Weights of a small transformer language model.
Size: width 192, 6 heads of 64, MLP 384 SwiGLU, vocabulary 2048.
Training: a variant of Adam for these matrices, 256M tokens, 4309 steps.
MLP neurons of a small language model. Each row is named by its layer, matrix (gate and up: input weights) and neuron, and shows model dimensions 64-159. Each number is 128 + 24 x the weight over its row's rms, rounded and kept within 0 to 255. A neuron's up and down rows have the sign that makes its largest values positive.
After each neuron's rows, "fires in" lists the words (lower case) most often at its 100 highest values on Wikipedia text that the model never trained on.

L2.gate316 [140 110 175 154 123 139 115 156  92 158 150 158 100 151 102 137 142  99 137 125 105 149 130  85  97 129  97 180 102 108 150 149  82 116 138 125 141 125 106 104 108 140 146 150 126  91 118 109 165 154 147 148 117  95 164 138  92 113 149  95  85 100 162 122 127 118 139 130 106 142  86  97 133  90 110 161 112  85  73 121 151 111 119 112 148 100 142 142 120 130 136 133 109 126 161 146]
L2.up316 [141 136 149 170 129 155 135 160  94 153 150 142  98 158 114 143 121 102 140 144 134 136 131  84 100 123 102 193 104 128 157 177  89 109 137 117 130 120 111 103  94 136 155 129 127 122 125 119 157 142 145 152 117 107 155 149  97 119 182  92 139 129 151 130 131 117 136 131 109 145  89 103 128 129 110 152 105  83  80 125 145 117 129 119 167 105 146 166  91 125 139 139  99 124 165 111]
fires in: "south", "north", "west", "northern", "western", "southern"

L2.gate318 [131 130 123 142 142 129 119 103 129 122  87 132 136 116 120 126 147 122 144 132 141 155  98 151  92 153 116 114 173 156  89 129  99  88 154 114 129  95 170 123 141 169 102 136 144  92 166 117 129 121  88 100 134 162 106 139 153 139 169 110  77 108 118 118 141 119 103 149 134 177 152 131 169  96 117  95 111 163 136 133 131  90  92 132 130  86 145 147 125 104 125 130 110  87 131  90]
L2.up318 [132 142 144 136 107 104 136 143 129 106 149 170 109 127 131 114 154 145 135 134 136 114 147 172  94 146 133  92 136 124  94 127 123 122 128  95 101 148 131 116 156  94 161 152  91 117 170  99  83  82 145 160 133 119 149  97 123 105 141 131 121  91 119 142 119 128  84 107 166 138 104 167 163 127  95 102 123 182 106 123 161  90 144 110  72  96 169 187 153 123 159 135 144  86 123 124]
fires in: "family", "father", "company", "community", "church", "university"

L4.gate366 [139  94 158 106  81 143 153  88 127  85 135 182 138 128 155 117 146 148 142 137 140 141 129  80 122 122 127 142  84 102 169 155 146 117 145 120 123 150 124 115 169 105 145 156 104 144 155 129 102 152  80 133 148 195 146 161 104 115  91 158 135 143 125 142 131 130 155 163  93 136  99 135 158 145 112 157 109 113 130 136  96 118 104 126 140  96 118 101 138 134 115 125 154 135 155  97]
L4.up366 [139 133 133 120 120 118 101 143 113 134 110 141  86 119 155 155 127 141 137  89 128  87 101 121 121 108 165  81 167 142 132 167 152 102 121 113 127 126 126 117 124 100 159 121  46 132 153 132  82 104 131 119 144 117 106 161 138 118 138 125  83 159 150 145 115 113 145 140  97 101  95 125 216 149 168 143 150 123 114 174 128 111  86 101 123 117 124 100 127 121 117  78 122 121 124 104]
fires in: "m", "media", "by", "mother", "medium"

L3.gate125 [ 99 130 201 138  73 132 160 135 115 114 140  63 135 131 124 125 125 149 112 113  96 103  83 138 122 136 164 108 152 116 134  90  78 111 106  94 122 119 122 112 136 102 166  71 109 105 142 158 141 134 140  63  98 134 133 112  90 141  84 184 148 139 155 138 106 130 170 181 142 167  82 121 143 141 128 123 122 120 124 148 208 127 133 151 132 136 129 160 146 171 120 144 158 125 111 142]
L3.up125 [115 134 130 122  98 134 123 118 140 131 102  79 116 146 145 146 151 156 109  93 158 174 121 116 111 127 157 120  87 172 149 165 150 140 123  88  86 152 136 150 126 172 149 104 113 119 129 156  96 149 123 173 104 121 156 124 105 140 119  96 142  91 131 175 159 129  72 124 142 124 123 109 132 144 138 114 145 103 129 131 110  90 152 154 115 133 159 130 148 181 130 132 139  37 159 139]
fires in: "a", "according", "aops", "received"

L2.gate326 [119  92 120 151 124 105  87 103 137 114 139 127 163 147 104 135  84 158 115 159 127 148  96 126 114 122 103 155 143 119  87 157 159  78 140 136 133 114 166 115 185 132  70 172 125 133 150 135 141 115 135 158 127 109 180 180 139 103 125 129 119  84 121  95 117 125 113  82 107 130 118 149 101 116  76 106 143 128 102 127  77 116 141 130 105 133 114 156 102 110 153 150 124 197 140 139]
L2.up326 [ 80 123 116 118 123 141  88 147 157 119 146 155 161 149 119 130 152 117 154 127 143 153 156 154 154 177 119 117  70 159 155 136 170 147 151 114  91 140 129 129 136 138 117 139  91 133 131 118 125  99 133 108  94 152 134 113 139 120 145 140 110  73 123 137 135 117 132 123 125  87 160 146  95 161  95 112 163 135 140 140 106 122 109 121 103 112 155 124 103 121 107 145 105 132 113 133]
fires in: "his", "their"

L4.gate65 [110 134 135 155 148 127 116 109 159  98 114 115 114 112 106 112 137 111 130 100 193 127 138 134 132 117 125 124 120  81  83 131 144 140 168 155 121 157 143 149 161 186 141 135 154 125 128  96 108 136 140 142 139 147  95 110 132 132 158 158  97 148 141 116 137 135 120 146 123 119 125 120 113 165 120 159 134 106 103 156 121 140 153 164 129 110 116 144 119 120 146 135 136 156 101 100]
L4.up65 [ 96 150 136 136 108 103 128 139 130 131 104 130 166 108 113 128 183 140 103 109 152 121 193 164 126 133 122 154 165 104 111  84 108 155 171 139 159 153 148 133 150 169 151 114 101 108 122  97 118 137 130 171 110 133  92 125 146 100 138 164 159 128 148 116 159 117 131 154 169 156 125 141 109 137 116 120 167 160 110 124 125 157 142 142 112 107 120 143 159 117 131 156 126 121  91 144]
fires in: "july", "september", "may", "october", "april"

L2.gate360 [107 108 136 139 119 140  85 101 130 151 117 143  94 117 156  85 169  86 106  80 104 116 148  85  66 170 129 108 114 124  89 150 100 130  75 155 111 124  87 149 130 164  98 134 108 153 116 168 130 126 121 150 141  74 139 120 103 105 122 101 132 107 108 158 101 143 144 130 117 119 112 135 148 115 103  75 116 135 120 154 115 118 131 137 120 173 125 116 167 118 135 134 175 169 139 137]
L2.up360 [112  79 146 122 121 135 118 140 138 126 166 121 101  90 142 141 129 146 122 114 123 118 130 125  58 139 123 182 151 102 131 126  90 124 102 143 113 139 100 149 124 155  68 149 138 136 145 151 135 157 125 148 105  89  65 112 124 116 146 111 135 121 125 117 152 152 130 127 117  95 107 136  78 115 117 114 163 114 108 139 167 118 122  97 114 143 137 109 161  68 164 176 157 118 127 116]
fires in: "over", "overlap", "near", "transfer", "transport"

L3.gate98 [ 90  93 144 146 131 135 128 123 118 127 147 135 133 117 129 122 150 120 206 170 115 126 154 142 124 133 104  90 134 108 138 154 158 101 144 106 134 134 115  90 121 109 127 152 146 108 159 123 136 145 129 130 144 137 155 115 137 125 142 122 154 122 123 153 116  91 137 118 152 173 147 132 133 107  90 131  87 151 113 135 147 102 148 106 142 158 157 139 184 104 124 167 124 103 180 121]
L3.up98 [118 102  91  91 116 151 116 117 139 152 139 104 157 105 118 143 137  95 121 127 153 116 139 153  97 111 136  91 101  93 144 164 164 125 102 131 160 115 152  63 130 135 158 118 145  98 154 120 122 146 131 171  91 120 146 116 109 121 178  72 139 134 123 157  96 104 132 137 181 148 152 163 133 113 122 150 172 113 152 156 130 121 125  92 150 137 180 118 126 117 125 133 146  73 153 125]
fires in: "john", "michael", "william", "george", "peter", "williams"

L3.gate101 [121 124 155 127 123 132  85 102 146 158 122 130 129 134 127 129 127 124 150 113 145 102 109  95 127 113 106 143 141 112 122 148 102 143 150  83 124 176 161 146 112 146 103 129 125 104 156  97 177 120 131 115 148  95 109 133  96  98  65 129 115 152 103 117 104 127 154 143 154 145 117  97 119 105 149 162  92 153 131 124 105  85 110 186 101 170 130 110 160 144 155 158 122 140  89 143]
L3.up101 [131 130 105 125 156 156 156 136 100 148 101 151 126  86 113 151 106 126 135  72 168 153 109 122  87 157 129 152 128 158 110 155 111 120 143 155 115 114 184 105 123 166 145 137  98 122 153 127 128  77 164 123 154  92 130 116 110 112  84 135 148 140  69 131 110 100 132 142 144 119  96 135 150 133 109 115  91 143 108 107  87 131 119 158 157 148 151 105 127 129 157  89 128 141 101 172]
fires in: "did", "would", "help", "could", "continued", "helped"

L12.gate135 [160 109 130  90 125  98  91  81  87  94 133 140  94 124 176 191 146 146 160 118 135 120 146 115 113 129 142 102 151 126 119 133 143  97 113 128 140 131 140 184 149 153 114 131 136 144 112 141  79 154 133 130 127 129 117 157 104  83 125 128 115 141 135  83 145 141 111 144 155 143  71 130 154 129 100 144  90 130 103 141  81 139 130  98 125 128 141 156 138 124 117 115 119 138 131  86]
L12.up135 [157 171 158  96 120 105 140 112 145  88 143 142  82 112 104 102 126 142 125 101 101 134 126 168 127 153 120 107 166 145 135 100 135 107 129 106 130 127 142 119  99 143 198 155 113 110 125 120 152 122 132 185 142 166 121 135 115  95 121 116 108 124 159 141 150 136  93 155  93 131 116 167 109 129 112 121 108 146 126 136 124 133 142 117 145 137 101 131 152 167 121 139 119 107 116 121]
fires in: "for", "launched"

L2.gate91 [161 144 161 155 112 115 104 126 135 108 147  89 107 114 134 166 129 110 134 129  98 137 115 126  93 112 114 118  76 147 164 142 126 136 122 160 140  98  96  81 151 148 129 148 136  80 137  78 124 115  93 126 107 126 141 148 109 107  80 102  96 141 127 154 131 103 125 120 133 155  87 111 127 105 138  77 117 121 105 138 133 136 139 159 109 149 119 116 147 115 113  80 136 106 150 197]
L2.up91 [176 131 170 154 118 125  79 127 118 137 143  87 100 139 104 153 167  91 103 114 131 164 147 105  99 109 140 144 107 133 156 149 117 121 122 132 146 100 131 104 145 177 103 129 107 140 126  78 128 140 130 133 115 108 132 137 130  94 108 121 104 123 153 146 114 101 125  96 133 165 121  91 155 118 107  61 157 127 116 117 119 111 108 143  99 148 135 119 145 115 136  91 133  96 147 156]
fires in: "out", "up", "because"

L6.gate206 [126 125 158 110  86 173 133 124 114 156 134 122 130 139 155 165 164 120 121 149 145 113 131 124 104 118 133 101 110 162 126 138  77 104 149 170  94 155  74 152 115 180 142 127  97 131 134  99  95 154 135 117 123 175 127 130 121  97 161 109 121 175  68 129 149 129 133 142 137  87 105 110 128 134 123 122 141 125 115 109 143 142 115 151 132  91 151 130 143 136 117 106 133 112 127  96]
L6.up206 [ 98 138 123 139 132 149 120 116 118 129 123 121 118 128 169 145 110 127 129 137 104 121 141 162 105 115 170 150 134 151 102  97 135 118 119  92 141 128 101 160 138  97 105 145 118 131 143 153 119 129 144 148 120 116 120 104 125 141 156 113 120 157 133  80 120 121 127  99 144  66 127 140 127 161 173  85 130  83 102 124  99 115  97 102 122 146 149 157 134 139 116 128 128  99 158  99]
fires in: "by", "chart", "with"

L3.gate213 [108  82 150 131 118 128 122  87 136 140 132 101  88 123 151 157 143  89 151 120 120 168 135 154 122 173 129  90 131 145 130 125 125 131  93 104  92 132 115 116 131 115 136 124 110 110 142 132 166  96 142 117 130 183 151 127 131 155 157 133 118 115 181 165 127  78 105 117 129 114 130 120 111 129  91 132 113 145 163 122 174  98 123 128 102 106 174 112 162 156 120 125 144  79 168 148]
L3.up213 [104  99 168  87 156 131 150 103 137 162 113 110  87 123  83 128 140 103 140 114 116 152 144 140 101 147 129  79  99 124 145 121 155 121 115 104 100 159 101  79 108 140 156 101  72 101 128 161 143 109 121 114 105 149 125 117 123 154 123 148 165  93 150 177 109 120 135 113 120 122  92 139 173 109 129 155 136 118 159 142 122 100 104 104 100 123 148 122 142 161 124 119 120 125 124 142]
fires in: "as", "including", "by", "from", "into", "include"

L3.gate61 [133 176 115 104 104 168  84 121 123 119 131 148  90 101 126 111 141 114  97 136 122  89 126 108 141 157 141 104 206 106 112 148  96  80 128 122 129  93 148 104  99 175 121 165 109 119 145 159 124 103  66  93 133 102 121 117 123 105 162 154 130 125 135 103 119 117 169 151 122 122 143 129 139 136 153  96 158 106 125 109 175 130 126 114 126 125 130 106 100 118 102 117 151 117 146 117]
L3.up61 [120 136  83 148 113 117 111 114 128 123 123 136 152 177  96 144 102 124 113 160 144 121 202 125 112 113  90 110 115 145 157 147 130 113 109 126 169 118 151 136 145 101 133 149 147 149 136 140 127 169 156  85 139 142  89 107 120 129 143 143 174 140 117 121  98 114 136 106 134 134 158 143  67 101  86  80 124 147  91  91 106 126 136 156 115 119 154 123 125 123 177 114 122 131 100 127]
fires in: "an", "it"

L2.gate40 [123 154 161  93 125  95 140 154 143 148 112 131 162 123 128 123 116 107 137 100  80 148 160 119 122 139 104 133  76 126 108 178 110 154 118 131 152 125  86 132 106 144 113 156 129 141 119  84 165 146  93 160 111 118 172 164  93  81 114 168 110 106 121 189 122  90 153 161 145 107  83 134 159 122 136 134 138 106  68 115 111 149 131 141 136 110 139 107 146 132 119 169 135 148 179 134]
L2.up40 [160 109 146 130 109  83 138 147 156 159 135 139 122 139 152 126 115 131 129 122 113 125 155 106 113 140 135 128  99 104 134 169 127 148 125 142 128 124  91 118  90 127 115 156 129 135 100 127 147 143 103 132 119 120 177 168 110  65  88 131 132 128 131 150 122  93 147 130 129 135  74 137 127 141 145 121 144 104 103 143 135 151  96 134 133 107 133 163 104 102 124 151  90 136 171 112]
fires in: "west", "north", "east", "south"

L4.gate175 [126 142 126 102 152 144 141 147 162 102 104 164  93 122 122 133 118 121 108 146 150 130 126 170 119 117 112 110 158  80  96  75 139 151 143 115 169 104  93 103 115 155 149 131 104 154 126  86  98 115  99 159 162 103 125 143 143 127 163 144 140 129 116 160  59  84 144 116 127 127 158 129 147 130 109 160 158 150 166 158  98 146 118 119 135 141 129 167 133 100 116 133 142 111 100 105]
L4.up175 [122 130 127  99 131 157 105 115  92 121 120 139 177 146 127 123 123 118 131 139 153 130 163 120 158 139 121 145 100 113 164 109 160 149 109  89 153 155 195 121 168  91 138 120 137 118 125 102 123 135 129 134 117 114 100 155 126  83 114 149 136 115 133 168 142 148 108 106 172 129 152 136 180 121  91 122 132 118 145 144  84 117 115 132 120 166 122 141  88 138 137 130  90 117 128 132]
fires in: "december", "september", "november", "april", "july", "august"

L4.gate197 [101  87 128 150 146 143 126 108  80 105 155 127 138 170 129 155 115  73 136  94 177 116  99 130 115 134 120 135 136 114 151 144 188  87 136 141 135 105 131 113 174 127 128 136 128 149 169 159 143 109 147 123 172 102 130 106 121 141 125 126 104 123 146 148  92 116 128 142 150 105 135 133 123 120 146 114 134 130 111 144 138 120 147 113 105 111 146 135 120 100 133  94 154 177 182 164]
L4.up197 [109 138  90 109 122 173 123 122 156 175 132 149 147 106 144 152 127  80 152 125  92 107 156 113 129 147 124 125 130 102 134 139 141 135 160 157 120 120 126 131 138 146 123 125 119 137 169  96 158 151 138 105 149 136 121 128  98 114 132  97 133  86 127 171 127 124 158 120  92 117 153 133 100  81 113  93 130 115 151 156 153 158 164 156 155 117 161 126 123 102 105 143 157 109 120 141]
fires in: "john", "january", "paul", "mayflower", "williams", "william"

L6.gate133 [116 151 162 106 124 121 139 137 154 142 127 129 145 145  79 156 138 125 107 150 137  94 119 145 105 137 129 108 136 142 112 124 116  63 126  98  77 128 123 154 123 148 127 129 109 114 122 106 139  93 135 129 119 191 133 162 157 126 170 132 171 128 108 135 157 100 168 132 158 112 100 141 161 144  94 151 167 131  78 133 112 108 124 122 108 129 142  88  96 169 102 108 133 127 148 138]
L6.up133 [154 102 110  90 108 154 102 145 167 163 122 148 109 135  81 138 145 104 138 142 154 134 110 157 132 118 125  87 119 154 110 146 121  98 111 113  95 175 116 139 105 129 103  98 145  87 156 120 180 118 150 106 106 128 101 145 131 150 144 161 154  99 163 144 120 166 146  91  95 107  95 129 134 140  85 105 125 145 111 147 139 124 128 112 107 116 154 138 159 125 119 146 139 132 172  89]
fires in: "s", "its", "their"

L2.gate122 [147 129  98 151 170 110 125 130 156 141  89 138 140 182 126 153 153 139 137 122 114 174 125 103 149  92 141 115 164 145 109 128 189 133 164  94 137 180 129 146 113 149 134 168 119 125 106 108  98  89 139  98 114 163  99 122 156 108 153 107 152 110 123 109 154 106 149 120 149 109 133 124 127 125 103 157 146 168 112 139 104 122 123 165  98 125 116 167 126 111 124  84 107 115 142 135]
L2.up122 [143 154 115 150 135 115  90 111 172 110 128 159 145 124 111 112 124 131 130 165 146 109 143 141 126 128 113 111 110 118 124 106 112 113 120  58 100  86 122 119 144 122 136 122 146 122 158 139 126  93 128 130 132 118 117 175 113 113 111 153 128 116 140 144 100 120 152 138 125 104 105 163  98 114 116 138 113 131 128  98 139 166 119  96 117 150 116  92 113 142 107 173 185 133 149 154]
fires in: "his", "years", "its", "their"

L3.gate57 [155 111 160 144  99  95 122 118 175 155 147 128 132 126  73 193 180 134 112  90 124 134 147 138 111 126 116 175  96 191 148 159 120 178  89 161 161 135 116 126 136 165 106 162 142 119 133  91 161 115 146 147 133 118 120 131 116 106 115 153 145 128 163 116 137  81 152 133 158 132  83 126 129 152 130  90 138 108 116 151 128 151 130 139 119 184 106 127 150 124 116 115 113 134 145 166]
L3.up57 [140 125 150 162 116 121 102 103 138 141 119  96 150 119 105 158 126 137  58 126 133 131 134 108 111 106 148 169  84 129 138 158 129 138 100 177 147 107 153 107 145 178 111 166 133 132 145 101 114 141 117 148 162 125 119 107 135 104 104 173  93 102 159 130  93  94 161 105 139 124 106 124 152 140 121  82 161 116 124 138 126 128 111 168 139 173 116 135 150 102 106 140 117 159 115 170]
fires in: "over", "about", "out", "overlap"

L6.gate285 [139 167 137 165 131 133 125 114 157 109 137  96 160  90 120 113 184 120  73 135 151 131 112 137 114 145 154 107  91 143 142 119 138 116 118 190  84  80 127 159 123 148  85 138  95 137 166 117 101  78  98  84 115 117  84 119 141  97 122 158 139 141 154 139 151 105 152  97 149 150 105 107 160 133 137 145 170 122 116 137 120 101  87 147  97 118 137 141 106  97 152 146 104 140 120 161]
L6.up285 [142 142 145 119 172  88 107 129 154 145 112 125 149  83 132 118 124 101 106 117 129 166 143 122  98 132  94 124 149 163 183 100 162 133  92 134 168 150 123 193 111 161 123 107 138 109 105  96 141 105 194 136 117 128  96 138 158 101  72 141 137 122 130 131 120 131 128 126 171 102 124 129 118 134  87 103 154 108 129 183 122 118 145 133 106  65 139 125 150 139  97 117 121  89 135 178]
fires in: "up", "over", "out", "upon", "about"

L3.gate341 [125 126  97 183 141 108  98 115 155 165 163 110 149 126 126 196 128 138 159  96 159 103 103 155 104 114 139  84 175  80 140 143 128 105 167 130 140 159 115  89 137 157  91 152 118 105 121 126 147 136 148 128 137 159 126 123 151 100 149 101 113 139 168  82 131 118 144 118 138  91 139 144 135 104 134 120 132  98 138 110 126 143 155 117 137 140 100 146 141 117 106 180  97 127 157 149]
L3.up341 [115  97 106 180 130 146 155 104 134 156 135 110 135 118 161 130 133  62 133 133  95 121 140 140 155 111 112 103 156 160 154  98 121 124 111 167 138 149 145 100 154 143 151 118 136  94 111  96 173 107 178 143 119 152 122 106 138 101 142 116 135 166 170 142 162 128 113 140 167 101 145 101 109 129 134 134 133 167  99 170 137 100 138 142  95 150 135 140 124 123  96 102 121 128 114  90]
fires in: "january", "may", "minister", "mayflower", "act", "actress"

L6.gate347 [169 119 137 127 151 146 137 126 144 152 131 131 140 127  52 152  86 141 142 138 175  75  67 139 173 163 132  74 137 165 137 129 126  97 166 137 120 122 128 101 168 119 125 147 136 127 131  98 154 115 184 128 117 161 117 151 103 123 114 178 130  99 121 144 136 114 127 124 136 119 131 115 106 131  73 141 137 187 104 130  74 116 115 176  88 123 154 152 112 129 124 110 142 152 138 160]
L6.up347 [124 168 147 138 145 102 153 134 125 153 109 103 155 102  86 110 128 144  82 120 139 144 131  80 103 145  63 122 130 126 116 153 150 178 122 104  87 153 170 104 123 139 115  93 122 117 162 146 175  92 132 172 110 144 163 108 130 128 100 146 177 105 139 140  70 126 159 119 108 142 101 155 115 183  90 112 122 132  73 136 128 160 108 115 105 155 140 125  68 140 119 165 122 115 136 112]
fires in: "s", "his", "their", "her"

L2.gate109 [134 145 131 102 116 137 130 111 125  98 113 143 140 151  79 109 126 153  86 137 105  95 112 146 147 147 104 110 169 120 145 157 142 101  99 169 100 108 120 137 131 101 105 149 131 114 141 150 139 134 136 145 101 172 106 104 109 107  91 174 118 101 113 149 114  74 149 107 154 106 105 128 143 117 118 147 127 112 121 162 118 149 126 141 111 104 137 109 128 168  94 107 157 129 128 106]
L2.up109 [160 142 133 100  81 116 141  98 143 109 130 184 155  94 113 105 142 128  98 156 153 117 110  98 107 161 136 133 102 119 116 199 129 103  94 142  88 128 149 182  98 150 143 130 131 125 158 151 108 151 134 107 106 164 137 105 124 111 105 166 147  87 117 155 130  62 153 134 147  67 142 134 118 121 116 142  95 126 155 168 130 134 147 136 128 117 168 127 175 148  84 140 134 139 134 125]
fires in: "her", "his"

L10.gate232 [160  97 116  96 119 149 104 120 135 140 175 139 121 110 130 193 166 144 129  92 118 123 105 162 142 122 173 139 207 110 142 135  93  99 106 124 153 104 180 102 105 127 137 135 143 110 131 148 112  92 124 128 121 155 138 143 127 135 157 125 109 148 118 154 151  81 165 114 115 159 162 142 164  93  80 128 174 132  95 144 141 174 126 117  87 131 109 145 109 142 151 105 170 120 146  90]
L10.up232 [150 148 170 104 158 156 161 144 108 141 140 151 173 158 117 136  98 167 152 139 130 108 111 126  92 126 157  78 123 112 163 144 117 106 109  99  97 124 141 128 167 170 111 146 141 126 152 151  92 117 109 214 124 164 112 135  73 109 154 103 105 145 155 130 162 123 106 130 150 102 144 124 136 111 121 144 104 137  94 142 105 126 124  97 111 114  47 134 133 135 116  93 167 158 122  94]
fires in: "at", "on", "for"

L3.gate42 [113 142 115  96  98 111 121 111 141 139 101 100 116 170 106 152 120 148 134 157 134 170 161 154  96 153 130 148 104  85 169 144 106 104 156 125 141  71 158 124  92 128 151  80 127  81 148 145 125 101 145  86 126 154 122 121  88 125 113 146 160 114 153 115  91  85 137 106 130 138 104 145 113 134 134  93 149 151  72 128 158 132 160 117  91 134 158 129 118 141 101 127 164 125 134 155]
L3.up42 [140 141 160 114 103 123 129 109 108 112  98 115 130 154 109 149 105 150 145 117 152 135 145 145 117 136 118 162 118 134 176 156  87 135 133 110 129  75 162 124 111 103 123 103 140 116 134 119  98 138 168  92 139 152  77 121  95 159 112 142 184 143 174  86 107 134 125 118 123 135 101 116 130 102  91  88 135 132 108 147 117 132 118 145 109 105 138 138 112 146 106 140 172  87 150 155]
fires in: "an", "animation", "any", "anesthetist"

L9.gate39 [132 151 161 177 137 154 152 138  99 158 145 137 135 144 124 117 104  97  91  95 150 142 132  78 111 159  64 136 129  77 116 129 166 136 155 123 123 130 119 127 138 145 103 141 120 133 139 104 136 145 126 107 168 145 124 126  90 116 105 143  70 128 130 148 169 126 154 153 121 158  96 121 138 171 144 119 100 114  95 125 134 137 142 133 125 102 106 133 112  86 115 143 102 150 139 114]
L9.up39 [122 131 128 134 126 110 135 144 152 142 138 154 149  96 174 146  89 130 134 145 138 176 140 106  97  97 143 140  93 153 130 186 140 139 169 118 148 129 161 133 113 163 154 146 126 118 127  96 167 109 189 133 130 145 127 113 121 129 122 174 132 119 128 136 122 120 120 100 108 145 110  97 111 145 150 156 150 118 129 126 135 156 118 161 129  79 145 169  89 141 126 143  62 104 138 139]
fires in: "east", "south", "north", "west", "northern"

L6.gate177 [111  85 150 125 115 158 139  84 126 123 139 108 146 151 162 171 103 124 136 113 136 165 145 170 150 145 146 112 132 105 122 124 129  96 117 146  90 119 125 122 109 115 108 115 128  72 141 193 145 127 132 152 136 110 132 131 131 166 122 132 172  96 119 142 130 120 117 148 120 119  76 162 106 128 133 160 145 150 145 119 169 144 134 124 151 123  89  90 101 152 112  98 149 133 135 178]
L6.up177 [121 160 172  67 147 119  86 179 169 111 116 121 128 115 121  90 147 145 146  80 201 143 102 153 164 154 157 138 150 116 123  95 152  97 102 176 108 103 106 128 107 198 109 120 113 168 129 148 127  93 151  93 126 130 131 131 123 151 118 146  97 143 129 124 130  92 119 124 110 117 160 119 111 125 122  99 144 132 103 129 152 119 111 131 124 104  94 120  99 136 128  97 146 133 132 127]
fires in: "into", "by", "of", "to"

L3.gate273 [111 134 203 168 134 121 140 107 135 109 145 132 117  94 104 166 158 125  90 142 122 148 124 158 115 107 147  93 141 136 140 117 131 126 133 151 118 118 103 162 112 157 136 180  88 118 112 121 110 103 151 146 112 104 102 151  83 114 147 156 126 141 124 133 135  96 129 135 113 147 117 149 128 116  77 129 121 148 126  77  91 145 166  99  96 184 118 129 123 121 146 100 148 102 125 114]
L3.up273 [156 112 136 165  89 136 107 107 125 119 180 140 139 112 173  73 168 158 155 139 173 132 124 138 105 118 132 127 172 123 143 150 125 101 117 150 154  91 138 145 141 137  94 139 124 145  93 138 122 138 146 134 143 147 112 107 119  80 144  91 117 104 133 150 122 102 156 134 125 152 115  86 156 109 121 138 143 142 106 101  94 198 116 137 134 105 104 137 128 145 107  97 163 102 131 117]
fires in: "for"

L2.gate334 [113 160 115 112 126 126 104 140 166 140 104 142 112 122 121 155 158 143 101 157  98 116 116 122 196 118 143 100  99 129 101 142 135 110 121 114 101 119 137 129 148 187 175 151 145 153 150 154 101 121 121 102 141 144 146 173 135 135 144 131 136 125 148 113 147 136 107 112 111 138 161 105 160 114 124  78  84 127 116  69  97 100 142 116 143 142 116 132  95 176 127 137 118 100 151 160]
L2.up334 [132 112 106 124 119  91 106 144 121 127  90 106 121 126  77 121 116 143 128 153 121  92  97 157 146 155  88 143 125  75 149 162 125 115 128 141 167  79 160 158 163 122 143 136 144 149 124 133 153 110 119 116 109  94 139 105 122 183 127 156 160 123 135 107 138 125 156 125 151 123  93 130  77  90 137 118 122 179 128 155 151 116 162 116 172 137 112 134 118 151 180 151 160 160 146 118]
fires in: "a", "an", "high", "highest", "appointed"

L3.gate364 [133 110 137 129 129 111 110 140 125  96 137 165 152 111 121 121 114 118 109 130  96 114 134 154 140 137 125 106 170 118 111  82 114  98 124 135 125 121 158 130 159 174 119 135 129  94 159  47 115  70 138 137 132 183  90 135 126  95 112 132 151 111 118 159 117 113 158 147 112 110 132 178 124 103 117 179 137 160 119 131 121 111 131 153 138 125 157 148 172 130 145 109 127  99  82 116]
L3.up364 [102 142 114 109 115 115 113 162 155 105  89 142 154 128 121 115 143 117 117 133 170 123 128 135 155 136  93  81 157 114 134 102 143 153 141 134 115 136 148 115 139 111 113 115 131 118 123  83  80 110 125 128 178 110 100 149 168 113 193 154  95 115 112 129 122 109 119 102  97 107 124 145 146 127 125  95 169 140 114 130 102 141 133 155 141 118 179 117 118 151 187 146 137 100 169 113]
fires in: "july", "august", "september", "early", "november", "late"

L10.gate49 [123 177 163 115 143 135  90 117 109 162 112 138 145 161 113 104 115  97 105 145 118 138  84 121 136 163 131  62 142 132  91 128 124 127 104 165 126 159 110 166 115 181 112 124 118 117 122 111 120  87 154 110 156 113 111 106 109 123 105 171 106 119 116 129 161 105 157 149 128 132 117  91 133 141 127 141  96 142 105 139 100 157 151 136  81  87 132  90 146 157 135 149 170 125 149  91]
L10.up49 [107 109 151 126 146 133 166 143 170 128 151 105 154 160 146  71 127  99 153 135 148 134 129 132 108 142 147 155 198 130 104  95  93 121 141 118 100 167 145 146 117  88 118  91 161  96 168 109 124 143 137 135 151 105 104 150 119 104 154 133 113 133  92  96 135  72 148 118  95  77 129 129 122 140 138 174 126 125 145  84 134 125 112 111 169 172 158 106 151 154 128  78 139 113 122 125]
fires in: "5", "7", "4", "6", "3", "2"